Part of a small language model's weights.
Size: 2 heads of 128 (1 for keys and values), MLP 1344 SwiGLU, 20.1M parameters.
Training: a variant of Adam for these matrices, 516M tokens.
MLP neurons of a small language model. Each row is named by its layer, matrix (gate and up: input weights; down: output weights) and neuron, and shows model dimensions 128-223. Each number is 500 + 50 x the weight over its row's rms, rounded and kept within 0 to 999. Numbers have three digits each. A neuron's up and down rows have the sign that makes its largest values positive.
After each neuron's rows, "fires on" lists the tokens most often at its 100 highest values on Wikipedia text that the model never trained on.

L4.gate48:656507462509494492538541580526556533539515429490497505418510508479407429464428514429381505535550495565492460461596537489465437514445570515561496494473435373485473453378526469499430440553539533593514516438492566560465485493476518555493389501472450482543514602543452592574556611539377485561
L4.up48:601471457517540529487449501520460490468502486443536501533443490553497511522428564550462348596526484370488369448491476523514418506456540504473532596516451492529417559407523462465505484466490491513433539470507581522526427600523483527554471578451554559498519501632472517487498464529436533468
L4.down48:478468521513551492494522510494463605520408522506470505481539598633556515491554492428519461473508402467511552461508582501517459498481521584575494521426490453451473499591492568455503463469538419480520512497569498465439569480572496435525482541523456442510504461473620484525431484490563503496
fires on: "her", "est", "ed", "ic", "u"

L10.gate756:460549534526487462431450541382515550530596531529537596436466539445483427532495527473561542416486515541379476519525389398473610467463427537488515441464524508532556484571482494582462369467444445548576519483542552514527433525450576458492428531434494520514460425512555449559522487506559471488
L10.up756:545497429591471450525401478539465533505475472490592589487520529530557500458518537454595573442572554586449449531424519459418459503491431592483516518545496450528490484560515492484464433493478470439590556443597434495456511418487459489485483470509480489491524408512439462467578455469489494455
L10.down756:473512494454559543496573507528445535541587528599510473425494492534559475508440460477539487532490464473594562607553437531525534595481493457473520485458403464457514463538437579589457474444540511402494530530497642506590554533488477480559470508425442492411514508496509489525609508490628566443
fires on: "-", "1", "er", " R", " Fran"

L9.gate502:465474525428420583561523482472511515577543505601441521567558424613538451536565491467536473473524536527520436524501555548554479430514518511596474560560552370452436490519466604484466474418390477473474503485463500503450573430564518570451407533429526540519504583463465466526517536580429484565
L9.up502:540561478483395508583483522540541635560538489474544488517487489473495527501523500481520404452459442571593569551422524368435486490367446486460495574478492483480443505504524508504523492419459477495590500476533537555534512533519452487559436480497549442488573636525494455484496478496518507535
L9.down502:431492495588436548561507505568425610493535502597501534412417556482475629465504502425516516418578513531451618536557499475452512509471532449503470573520511491479374467432544478495505496492529511569509520471547523509526460576549505548463430502478500457464589489444507495495509552437532493591
fires on: "9", "0", "7", "8", "id"

L5.gate1244:537493572479405445429578463484521427458601488450522459491468483574489531485531469625468586536445433554492557472586474437547534483531525519558440560475453519489525524554564515531487542533595504585533427585503471526597462443499496521424500455572421420494451528479576536513513455532418485455
L5.up1244:508573426495482485439482461508510451446448468518382581616512573527454669507494417488488588425453569378516531499581498495618548523509452485531544518457444499457460543472487553466470503509515534454349355479536570391506537470463460526566468597478445544601544522459560527510474530511508451567
L5.down1244:545537487513601579561521557455574496506446541505549566533508594444536530492442598457451491554531540474660517528553465502536508456557456455556408558454496576431444570449462419525554574627525487538526589480513480454509556541412483445470571500478587534416474450501462486489583582469546574470
fires on: "is", "f", " after", "L", "un"

L5.gate754:520562508384478455505501553461458406495424478551428486422428587473486475343425396551540581523539517499507463574564521401542431404530528561467562598496546393513515537449489531516540535467549559577559524438476555515507453584603532421518441475481467491456549416517555388503423461493531511396
L5.up754:543495451575475495482538509478471473464493527424517579520488491476490494520567542465483513587451481534507467467517562552515444393572455527419483477433505429547445483432477538401484483442471560502589629492632471527502525514488595532350445457501578506461492572559525520553533479517583515490
L5.down754:542550486515517496530550496418481532511572436545480544484474514496499470418516537528493545501481431438527555565490553415551433464557539529463502516528412458478516441550532560515464536485525457472517554540592439462569514523461457521432470589522518553468454516398599422517438505580549503523
fires on: "ur", "ar", "ic", "iv", "r", "ice"

L4.gate610:512567414510445477478623519468491430494551524460529544575440587450493481451442517469520541517491433425374473468541433490464462379437441553492586546472518591522499544491481529490420467461575548449583568496487478473482453535440500616574569420434518426460497499455528461489446521492405616557
L4.up610:486580472440506503485568503461491473557454474478542459555608569443508485505484646516447468500521509541474503450444510475474506434478509490559497498466573466454556406436526546493507520500611582451536528528375406426451548520509499435530490492459500580388554494515510493570522537469488527434
L4.down610:496479434496470461446442459602648517504533484588568524521441508470450552473540521527463499570487477513535497499485500464587561439524459492536513487421461541410483397461501545522577517538427536571504572467556489528553482480525520441483495404408511475415575423475483400552581500547432463496
fires on: "t", "ction", "ent", "el", "en"

L5.gate915:499488529450505570552567471376560492541564525563514588544452488497443360548523365548492477519471506510482568542537455426425552506457552449453454477563419475511441583555564475513515534515458534545513525512568581454420527457545545553457527512490530448524468421504455450503440463584537533543
L5.up915:553472426453490578451493450508481474443523624503599543579486554487388541513560517431507429551507452494475435520458545489459598449501469441538456497587456457484412592493558394555542548506594469555505491459523459499504501564500469469454533432453535501517535484504435454536495500568570523500
L5.down915:477490505452532419516499599522497533473525488547653523522517442477552478488535505496493486492506494576466488498486481572502437485501512481510514509459512499464546479487423458470441532496516497522512560534545484529516568563481522422411540522515451562544516534539465449422457509506529568472
fires on: " Mar", "ed", "an", " War", " open", "et"

L10.gate178:546512378516530493442483500543386561462566501429486506418479528443489478432548487528488593564459476563428547500502542437521492461470515490514534524532515420496492502494535512580517491419488516455503526420516497440569425526592456521464527559555434463601532555451528519559475571554483502554
L10.up178:410520484456541463561536454435522492552498501545481513449523497476471467456461564461536542408534439412432511409527457490511600495540516521554477550502504524530507466470375566522411459543544530493465490432486421451506522489494508450459581588465566444457415528500494481478483499454506524431
L10.down178:487502480508537479402512523601565523517464475499493604538540474453455483416447490509504521507454446515498495525576500591529414484527445558518458493503517552424470444526498499516527521484593448510424546493509449462579537466507489411541541526513521496531600445479425481524517491494453558385
fires on: "v", "is", "al", "|", "s", "ch"

L5.gate17:542445520405515538520486442429456483483528490503484405502561482501481443440480462463578508456495513520457514517467511526584481481404489525457591517434645547573528474472471629479471483542504485443551555492518530489397409558614590523551510544467471401492499488483490482414545472478451516539
L5.up17:573516449616654471562505580567449457507545557551559454475618470472519470476449502437495532417512449497451574456408523548498484523467523477533492547440530526456482445409446560440440562530367542495475503512582446438308550516488422515450441545527517410472468529408520438446453470434520437492
L5.down17:504552396544622490493501560523487552505459552541511525471464479498486460473583589513519538479542440458432568505527550573492508509521535493622493518493490627431457594510572504498503532421469522519492571526411400482424573536484372425436460571579528505489455552471602516441476566600520464549
fires on: "r", "ar", "ial", "v", "ver"

L9.gate321:560579487499570575540476515433487448529522427586460461469524456397428522455487470485520523539514563536496472458566456482483500586421540527466479529539453410474517567527488582605434428465539564478450485458510467489575545553498452530543427569499400520493527495528531470450519443515470524486
L9.up321:485560498489601517361513519514557528539555480409463460475578551486489432411518498494502516511551499464371525479594452536409488473539477440485485463480477496522528513452503473556516511421459509570541520469490481448513521625503511433570461559560464450503528523442648456485564509555499482534
L9.down321:565538576446528501558474456527531510539554572493494406470475424394529538538591424587524574457563431393518412492498494510473542460563452536585504601465487484505491437520473525478537430558500519507495571521519409473564507552508449437473457584472388460492419502535378499519524456499550497447
fires on: "ed", "ly", "ived", "ing", "ography", " also"

L5.gate159:494532522498512439413568507539537500499524544608552530473482471451460460491462446463536467438540541491507491488382485429564487538488444469529413575509439518528412543473564462451465544526428494530497462560496542528525500555416458630545528460441480522531454489530475520487497459522562538615
L5.up159:492471502567443492516525482513562567507554561561602477469564506440544425505417470465531540489479453540486452453410469579591542583500433395568560419491585534468532491548390530440476521452437507518428526459532471448471499460498457541552492536430560508549523501422381430441449479590611458437
L5.down159:446587500548484497550498432417513447578543536495407518531497434465557480526500511546563484447457471450576530554528454480436480518506512481503533428447430354433486431456526487546475545554524482448472533439470532497575470479482457482466432529486393497512539464510481517490476441512498418531
fires on: " of", "ation", "ed", " to", " into", " J"

L5.gate178:531566470527471530521479416513549443390503486420511528526511533480515457543470531510534427392543493544537562425545440578454564580473516557606528436470366459558544573480517509547480473550521450433485451496548514650511529381547469544499524478413511437561420519420548478413489506442501564543
L5.up178:478508504494522509417539463498471510423483535476487565475494554517449528459561559450517414522468560447532444373519487437584484518471505501480493442488417520422371432489510540566550465438480531465503525523542425425403453519553412495505513469386451485526550466610565540471473380552486530469
L5.down178:435432459534503441486448538491550521443504509401574528514387461392500535522470524477458470478389465556447468444594454440456575395546510486496479463517370511444452495412503440516556437418515550595464453458454516591553499447511561528455565581529465515524460463494488517449441468513427435531
fires on: "s", " used", "ron", "an", "ant", "for"

L4.gate1025:569437442431412504475463438519501366496474447578467508489509504547431558464434544506540462494481500457461552569502503398472490535515521543414526501571445519487607535474493571540516425483445503345473573480559526553546544440520581506558494573499483555582422510467435445481412483509540547511
L4.up1025:536586489497475508440512485515568482595464392548518565398511518550496488518436604505456457490481452593530556458535533579467540545458406344542435566520398449464442509519526462478519384462414562477579409476486547464479540478425529532471433485485534499522396549517519487519444548417524481503
L4.down1025:505532544460445517455464507437645539457479527556447521429500525504439488570578535450467479502513450590554542486464450513483493548500391527479539552511417440460518570550431480464503522610487423495521458603502541463491479487454550443580457457532541426584460573557451422492542464457496512486
fires on: "ish", "land", "rench", "N", "ian"

L9.gate368:611478540531512580586509501467515470481455525579381599447515483554472493537627498507581518447528631523489490427478488575525463521460469576418498488585479478562499518423544530559524498498426507482487584459511560585547570514565580519544530407416510463495555458545533466510430525537428574525
L9.up368:584529482512544540488487393503541540600366529520525498481453514519578458495536528484524513460513472473518510522503488516577547526438484507460522569562459581476528406564525512443514457537429424518487488499475543482437343460500492495563542575510516480522552549480408495506485458512504514498
L9.down368:471497643399596412544369478508532499433488511499522539457464506518476500558490404548573545490521546466516500585481448557476533445440611543510512440566551447551559584527481490526566458496517443569433504491522523515548536511431474520532451470410449504494458476428452477477417520574384573484
fires on: "-", "\n\n", ")\n\n", ")", " is"

L10.gate578:466521473398449504487543567521544556430537538440472491548551567534489500557518497512527398475583428501472426460513422467479505525625512495475599526536469487451413511456533540584489471451407483505569589483538458419554525532542547498532503472454453451480547458484488556439458508491480473525
L10.up578:517535533522556468511509555371516518524435540425490551496431558571489568532480404542537533500507475470567525553474576503481512563498493553486446489459519533303560559497480485505567503560463529458435402395489446532547574517503556593508484463463511523481519536517452532463435490463416493467
L10.down578:499565512596454520512475469433438554466532456457435586505504532468477513483575509432570587432551497546398563512573453531480537509521648448581538489546525504454467442475490603601540536509505513542492512491359522526538495538482432511473403550482503444503501599540456562513500510527510486512
fires on: "er", "ubl", "it", "st", "t", "f"

L5.gate945:476541517426511546519467541463536526516501607500419497504461441502481627483499473587555499400496516483463508542486446466497526435518522518487491555516545491499445467421469465488366462513540507530524627568554611547438545551532503561532525591502491461444548385565411531452397501557490533485
L5.up945:532536515516481454680568494539520455451452438429516492452518553512479522497459539571461469465470575515515497444438479526497513419490543438404433568603423503555449443508497542457516482591497575494576475443438448512576581493532537509446521452430550389528372495431478531534510535528481522503
L5.down945:454538501518484529540543474488585438573479505392491552512460531507538469505527525539457509519431493492548488535482535566522493439487509462433493478552488546505503493395499559506516511504515430462452502481442484524581489472538519479485487432471513477567476540483441540506490490431434521490
fires on: "ed", "n", "el", "it", "b", "in"

L10.gate1169:455489547408499588466552544482566443474444502465502575474502464497496493488563454484515536551516498516444461358507514472523535500470458431539509438489510492483503517556499557539481514434445540479522480403483555549512524493424412519462530456500400420615465467478437463462503608451484585624
L10.up1169:464487591437504529539441482484485564407469436460459392463536507539487523525496414459514475542491454476437460505493492476493439428537476396382563592505461445459550491539475528460462475488478447463428476432469433543542487531517473477502484500552472447519553411509535450503561382554525467514
L10.down1169:486512544462536508508506551461468437517446621490437548469468364415500575468553531509504573559504457545577533440528467466599497525448511549507552467496550514526524440416428493531568499539506496575620381484465504425461522505434488594499538437481512473610444477602586469521445517548565634467
fires on: "un", "in", " then", " I", "ri", "ly"

L13.gate1078:547507437561470536521427462445468492511455514512441544621458491520493468407481462618615531414556564540445480502432451483472530557451484563490460530507558500546416534551486528517528502488465486475540514479533434487503553444525521458495537404377517614579465489585422523488430467503477534556
L13.up1078:468510488672529538528478445528494411468512563578504480608554494521483509489395525505552453482574533446465501440496505585405436519520416496498384477464521513595521604564561467467488565544552481458460460560514544456515526428509483457547499477536553554480477575536490474582511620533512595464
L13.down1078:493531539499449463481502437594533572442541386530545512483482535520514554493457494521531567494476558529559423457446534454460470429542484512430505381490504421490525492551521436427471555555472529529489443481429525594538557442442509410438433549526510464512495495393574452530551539527507516438
fires on: " the", "-", "v", "m", "ail", "ad"

L9.gate1138:467568478529516410511563447518572427444539537435566548440580507507477428518413515491536453499516466553392514529517452611507364525554559550549539511449510497513508507513513550402485427424457501516463540439499560519500540524465541517484517411475511609501545489438492413508483446456423507494
L9.up1138:500544542516459570467512547476553454491550583526496447535558488483496510529522463445483562492420481486413566471588467512500449453546452488444541560463507556412490452558546565450412497480568596458546523504561557490585534421500467508431473420470466544538490564532504571524456566452411458450
L9.down1138:491632496580568547547557463402549575507493507381536513489548480449523586572565517471514577489535401534444499383637463462437462534470540531465359465506538558554391426446513533467408543544503574529453499430457468519483499522490535474524542524508543462445484490492576506443528519611475479496
fires on: "d", "D", "art", "th", " add", "y"

L13.gate1323:600436531531515507454450501620525514460427472602509421485533449494419524485482417447569440517589458482466448584536394546473461486485569460488384490499503522458539523488583440556430416494536388491556520514556538502489527540440564449558417466495429477448376573504389422535507505483476415583
L13.up1323:514516568533552524449516521555463480385536534589468535494485517483561445467625509466497507464555393538524458571445502513569497507469553436564468434575517495405561496548565530490552473492474515418483566460536435534441620425513505477538359473455460474410539525455531525478439480468554470474
L13.down1323:457479513536471468493521527415481465479462456529505462454588607536586429498540569455541437524590473514578478512445432516478486453461539459497490462426458475476528438475438537575489615483498508551501462519473559481647438515547480487458458526584477429483502593532565499494422510602594425487
fires on: " ", "–"

L5.gate198:525490462425507502497522473467521476487509473462390471465529565435481564533469551561448449443491463464519451627464407384476534496535546527497518457488615525547541557469507550530492474531530468537529513469497531553506450503533495512455512495586461410553574520446553505509476570579479550524
L5.up198:470506411479488547544452457563545495472538418427484545480516478483469477559445428539514470552641451556610339532497562506437524439490392461497488499513453487548440518498462425456583457452495534541558484491472501567463562465429486528550507509472492588522488573553567465481557540461595477461
L5.down198:435407495536598542530429515518516546531518516496446473517495529524502543411474540489529511558458518510542457473453510424524517515606414595484535468476524513519500463524423510545504577529477434549527512590615501538492469450538550409429481516560540413421457494466617444550438645486568448480
fires on: "w", "im", "it", "l", "che"

L10.gate439:510574488429518507544590493454545511501498555552580471474615568508521508454512452511514493479560443502520537510429432457579601500393518507566488410388526475539558553589538574473535439489590464472572537410588587492552483555528526520489489544454429451500490473476521469469456448500476587459
L10.up439:438482503561434506535495518425450548569516534506490615570492527466539469514557444538468524480478535473429490535520523500439518531469460560546499480464574445410494521568524602559446574463449428420453518536595462501521564483465383407482531496484548453487515547453513581489361547440408511619
L10.down439:609416527562490534498485452540472560588509484512509484466495448573515570525575497425480439503434492533504525374488463469554486538450547492537505464487501491376483443456478520524451578501428530594487489548544474448559525468549450527461518486434489494503482498483550455601476542461552461501
fires on: "9", "1", "2", "8", "6"

L9.gate1187:448652550452484485528488502447537479436554482504434475534508445548476514460575508516436470531547591457459451552454508497532495422568566563535450470506573559458424472345479550526419396504584495463477442585530523576471474535457537513580578468474489440519425493537469469546466471571520540503
L9.up1187:514536512429445456536570464618512455451548513483493428539671457519576491529494462525531383447506549480482428412517500498515444497550475512501475576490535466446595554585510576531502460550513473455462399502505453447504427561455437499568448548526443507569466500441454422439488494485489574510
L9.down1187:475474412504429548428483534548576480441502444483585507522607476552449533468472501473459477491491572498463463528501477508495614533447506545473506480510565418492491610549495497517543549442507487441597520551532511513508504526512474500494533489409484425569447459433483538505486483480537484542
fires on: " and", "it", "ed", "f", ",", " or"

L5.gate645:512528564514470515483491461523477539441492540520497533503429541508511453524498464476548434548503520511482437418463468419609491499568436532440622615457491560552418580517489587475451478516466480539511499543545480540584511535568522474599488517443452601408522539476462486418477451553573537613
L5.up645:562503479595511421419567515417415477470580529537509471537455464484546356499535519545568482514454556520454552509481559575600544484600517502549447567432476538551509458441431467431438435466436520466510431452560458569518567469540505563561555484518463498509502526555416499513461506547509509522
L5.down645:470554438482433495484378530492518517548520478597519534403557476489533524539501401521492521503549445496466549567510519446563513567527461397546498589615468380405500546505538531477503532563516501548484497494467517511470445532622446481531530471584534464498520523529467511459499457513468479471
fires on: "es", "ed", "ot", "id", "t", " of"

L9.gate379:502546471392434520445435494445542581553467471497475462440493476426568507391531534486513404570607518485581523504633508509536517555566566397464558572502473404533531406555478481496509475578418515544446506462392487442505521502453498460503447573465456503449514481540523513445532498481458447499
L9.up379:571466467526467600553470396444503459484506437461489557450488509448468469471550484503452548565542451481458497491540412524508546450569540475435451489375500542491554408505516500539505403565479559508556527453460441473616487512517502467566539494523444515515460464532533473448468523544475590592
L9.down379:555567557410501511414435513460568495479416492546506436507427490540525563443510516454552439528589543437495498569519502543446567464491550439459575527504400378497551424547590492422487469517468552455444489564438463473467537528467462502477566509460448512444524503517545453408460452457488450522
fires on: " of", " in", "ography", "ed", "ing", " career"

L13.gate27:553498582458550595482516511522461443448499451561492470467504482554506456437524548506527392375537511562465578523559525569545519504491451498545445443467459559511567543462601541496528442431450492431499504535489508427444423457512481473555482398547424472507412584481553539473495489445524497446
L13.up27:534486462493507489493465505546550478435567436459409529591623439542416452411508503476558579498459526485472509500472493488516473496566468401517469554553499419450502495466584525481459401516467525466459523463455522406517527432483466538539532464555481526474539524466478523605500472526568535469
L13.down27:512474528521520536456490629387446475541524526502444568519448543587586498458488441460616472436493454490588482400485464489500560446514514491454546441455489547538579468555405546516517488506518475487471516535469541504505494460485460578486459419475527452459510502526517403449407559493514490549
fires on: " ", "–", "-", " (", " E"

L9.gate664:565542508480506531510467544518511443410525466458448538487551517615455524408432494554438480482600550475493440611547530430490414476536542426433364491495568494524512513497526475425477518578485487440484468466577565555527541444574503478548519451520517478536469581469535552482447437421549534537
L9.up664:512569488522547433509457515426478461436507477433512548501541499522552426442462479430435438506540547441463414500475429518396483411573544536453507520592502515452500493502464506470505471562589496412445510517452465517476471539527500492470483505474502482424471436474537523461478494557462549531
L9.down664:449482529517448571457559476528518465467457471531383517530560458396516416498555539472517536559521500574488470453492663467614499488466491542595452580528464472452447585436492455557470482454437561563539475481559466456635467490495430505460524538448424561575525454447489491533518577456498443446
fires on: ",", " and", "resent"

L13.gate303:566461556478518515506492432510569530584584544485494464612431470494482478445493473424491481489489459555561506418548553478500549451477364444480490447502536434417595501483595522475470420550519556550522453438414517515507574517539417538568476420619553448574630564513563524417466523507479535513
L13.up303:484496525450535436530466576435511516512483500423489618570386480461488512486448504515462429478649566599499508500502558493521490466467424577535480506561535417601544543522535492476444495542418410403465481529452552536425549574471501482524462446449614471398471515511482468480486516498449493472
L13.down303:497507459511391580461490405555512547465539521441509466429420480501430501521478471555447461471418395530555516491407538579467541498494499615482409505519484530515486479512510505458590472442474538514458423559494542457431473459534443522469477429513442463577434482541470506513452486623582526548
fires on: "2", "–", "9", "1", "7", "0"

L10.gate165:592490333480554479449551530461546458453549501497478487381509483489445465527439443516517509452457457591483516483537392421550533469559547565535537570570472556511385502556509514475483483396464561460583540504450423432569520625465422568478474438495532523513505535569500470526556439483430517506
L10.up165:501460556547521481518475543484630552445484483527520455482465521471506462463469492513515499462444492463441548487569526512424412480551509548433501442634461437510592577598571462515510562605551518485543565518387475492479544568373537540517485524465516571527560468488431438536408613539460543546
L10.down165:456510423543504462475475486531418552510485617467553509415531512437412452505594486466474483538532561484395505393503548575631473560470478506554571453487472553543505519544567462416477527502440574511469622508534466535481566550385530502446596390466458513536466448513493462501569550510450467588
fires on: "j", " El", " est", "el", " J", "en"

L5.gate462:436564479435487523519454423505449512439439425504539501533605514478518427429502455525518435513469428483576517587526428541383463484486522538509560545378583429532581476442447550506478424524520490496497576543509528604409484559604593540488562532473485446522489460535544516493450490481570514446
L5.up462:543552450545584459549365485475532510420396444465446491471442505391553539508571494544461438576478422384574517555427504504392554502457535447480561519545590437505621564456518479471411537468543485495443478551546489441416570499513467396516459509482519506498580460521583495573524565476527480521
L5.down462:565513569422499517473540521510513505435482484476441479434460453465516541518501424526569459581446577433509530459445494548550599464436575522470511525565535554499525550528515536475480530476497546501431452421568458435433509472526436488539427521553503487432553514475450468529544402483536357556
fires on: "ress", "ut", "ri", "ing", "t"

L9.gate264:606542534403485498510480396472540431558517593517451478570481495589543421393492468476538551508515534420567501507627567527489545482519496530544458550473589432435485487519492503548489468452452458525467503447581559504519532588502531549465419548479472438431527547516510539558526576521474466533
L9.up264:490521454444562501487525515480521543591395534498468535560533437472517644534508521526450416455512491513442554523512478504509486543488471594458472557549489554455488535466589545386465524543423409411423557507579579580529464486591544487612465546491444500550520618449459557481496488550477457482
L9.down264:498447477530466536584510595476464500529496494511506434468537443590483466478489430412466552520524494481475541467570514551454487558456516493532412444396439511400519428403562495469436534471518545547487454484552487457490489452576411512501450438429388509419441492483538596544511454555451502500
fires on: " by", "7", "0", " S", "9", "6"

L4.gate219:409561487500458477514523551419444552423565486493414482533590453497470465459492443600606505493557447540542404475508375593496566409509575511478474520545472513490545556453557617422475453453464444488474573549542444568405526549571539576488562485549525515530518440592519544479463373529482481498
L4.up219:572525454481504544429490536510426482426576564447498526494568457435483437593485551540455482441488483560554576533511515535414522513423499543574560543480558507481477640538568465458560540520496500472453498523528501611406484560577493505558557501484380505488520482536478511550489533573440509580
L4.down219:619460488545535475523566523470524500548465545503452500429586554513477547541522425405522481625506445552471540446533523485475454569494566513508502571531505567462489508480515405528550547464491523505430537484436472462555638458383411433537440536576508463497484524472536479515438561572614499458
fires on: "it", "us", "u", "r", "ar", "is"

L10.gate1257:519477545484483577519536507496509445387455492499506576452443546493533408502562395573505407374555540448609546470508550464459523470522572609447447542488562456457468477516491490500519539538595489409519530513479586514428443457490421460567532541514475508481517403628501468536427466436493486474
L10.up1257:514501503518478576521474561485453495469482511450489474530500517580369479576526436534528547514610513512421426511511527545567471500467594448537433514465509533570511504493515416467591555460509444506407498421544463524350510503554463454499496529471528486497523518557423461467407458464584555539
L10.down1257:622532476438472519550469516554498469510464489496454556505524498516520437509483583476418514464482518504559528568520468506492518439477498504555529475501436480464474613485448484575562525480531411535577472484489592522589526565355424408395525409469612523575470534453413559454503509458565525517
fires on: "d", "et", " &", "ue", "ed"

L5.gate265:455581436363551491495539572463389588551524515511464558505458632541442523468584474530552499466551465449510592450587439496487512514589444482505457514483549554529496604562437548540460428539588565492446540589579437487647604457577485572538471468550471499483429513543449478536492453521482518497
L5.up265:495489524513474499537450558432549489471405484446498487399480498596533514591513463503473501511499451638471507517422514405552481590501488552629501457443542514475465536453557552553452521516493514474516513471393440571510509521499529589464473502440520457479419444578455466522490537621423484467
L5.down265:399609488439581503468479478396452472481539501430479445539555451542474499601494535481477522576493425600519512510459500443517482475505498537490573487588571504563521531482515557525506511523474439500416485496419441480523394517552569547400487465430490547536407485513468488468516441600538454503
fires on: "st", "at", "t", "re", "ict"

L4.gate1125:562499514389471456540481589537591432504492491493533486483473542582458598405544467553528535374519549529503512530575584437588497465482568530464431510572493468450644526419477542493441476608535481525516513472497444439468448490529418485513547503485568457519511507510489446527403463454440554498
L4.up1125:537504490457510428471501550547669460527507456490493490440384459576419539477573481464508529466550504491582548584458412497512608462495549539503532566504517502515540501438454464453625541521462547485519492485536466538530484513459568489465410574568442548548564482523454501457531525515474519552
L4.down1125:481501512515542540532440501552519446482479435543488500485499495588534522460507489485509498542484505422494525459510554467544491481510508475524524448577432558458486591488404555597561490498483568526451534509472471423542522457487522459565456488581476488535560597431553486554432542495489557460
fires on: "ver", "on", "g", "qu", "xt", "way"

L4.gate483:515514489523512552511403450404469487409486596586540564454389503471479474521499504521518489505425502551496454494525571378410512486520541421487560451466527473479430512519476505476441501552514479562511453448551539519518567462536486501363542567480479480487559436528527427512493586604485542548
L4.up483:490519486473462496474472508411520652501470474474452458528457514478497478494533468493492644397522455365492434473486549484452433527417454511494464483486520482393392546470480465603518459650478535504527525412391486539518576478419419548504457533522499475533491460539527455446540488475584466528
L4.down483:466463479487510518513528544549481550529423439461463424568498465443559467439503475460428515461445544421529462554467443565587511527443456576532509565505556555482550452544441478437536418505476501471511464546527376532485522500549411434557500426624501507514499529405493527514547495356497440403
fires on: "is", " that", "in", "ual", "s", "an"

L10.gate636:550558586476493503479494524536460508516446497568483518477510439516482464415586527506508520414542500437453430461504577475446526417525552510518467499529489553555599502469539481481488532519525530489463477457478479550484587465567516448665526446483454493432499511559506438440544430437485453643
L10.up636:513423522496511499473460432520523561450462568458484493507555479515493462453446516474493546481478549479412459551470529595510494524541460461524570500539448560481474541493531451407540435482406472465564450462534467429448474550455495493567580468483488450452502557465506543516488498500531462438
L10.down636:535525512439442515459543517414457447416489543494439438532542559429612602464536546462495540570611474518493487424465589628517479465453579491540452456531502451506491528411463476554574459521527504480562412525471558482488519495560585507446478466580488543504515516460555489485445483494568519529
fires on: "–", "\n", " ", "0", "/", ":"

L4.gate990:525485457459475454500464485496546531530466490536476545521447531579584473543533603475444474399506539505545449508435463479431516487464447492467469595534499507485519497406462498489500549540440457514443548462467458444439471523467447484521511511480522549496445491587490540457507486587407478531
L4.up990:482486498487536606435519439497560438515569570520514428515465506506446469484469532489490519483418515517501532513467470514428523468567511565495467505523531475525561543515559549458473554570478493473478499513474487507482464495534517398524606460570555480442503510503454535453469488532507535407
L4.down990:508561514553440413448521399560442417534448560499514473487503546471497569610507428372474505625568465467502469483411510471476441481439523451367523442394529479503471487630590460460467586498501490484549458484453544455537491523500506487525506505523498484421494582495487504499481542409469414442
fires on: "ail", "v", "iber", "ov", "out"

L5.gate25:495461562524503550501508451480581503534581456585440535506504465546409487501482574490561548431482508499474581496459488420493519548477479462463526448487538449534600564552527532454435463569363427585538576440546581609492497567540499541507631644497427565504509487559487430507423476484575524566
L5.up25:454522484526454481432458457589568524396480482512494531523463516548418459428526546487504521519484495405623547528453497508489479484586494464478468436592502511436491563513532488436480493499444424521568563447400500562517468475422578375421489508456573477429547488605481544507462499466512489441
L5.down25:480475523396432487529460497507535517412575533517428559478479436488609570550411490563409444599580487506580584566480478507545493470574449496508453528544419562509481508578501458505528673535479457486514477535427512541516425549484450465511439512519509494419490647493479498525539524417465404439
fires on: "ian", "un", "ish", "|", "ak"

L10.gate388:582450554567590438560480434460592575534547416462525459484517554553471433571498449495406512503456523509473524477539497422529477455466436496468506416313523497569542542443610537502422524516453473469542550495531566587564452507581495425437435475486457481420555502465429484485521494524452448477
L10.up388:467441438475478437488496455504504401463499496467501516484439485473563478533431434462459472518488468497473478500539600533645493493503374454466537483541447512515515521452540487541466540542437439486588422449472508507505525489451452561531528471452442499557471558586511511502486486489508490519
L10.down388:418514469455572467509470474468489507528591384472370497426519483564602494488454531550511521601491352429439544511510516441487520460504540460572464457443491494428498486545364520493483620413597478491509413389586550454438423522476587611500507503569510466500539510450533505498436485536533518489
fires on: "ic", "F", "w"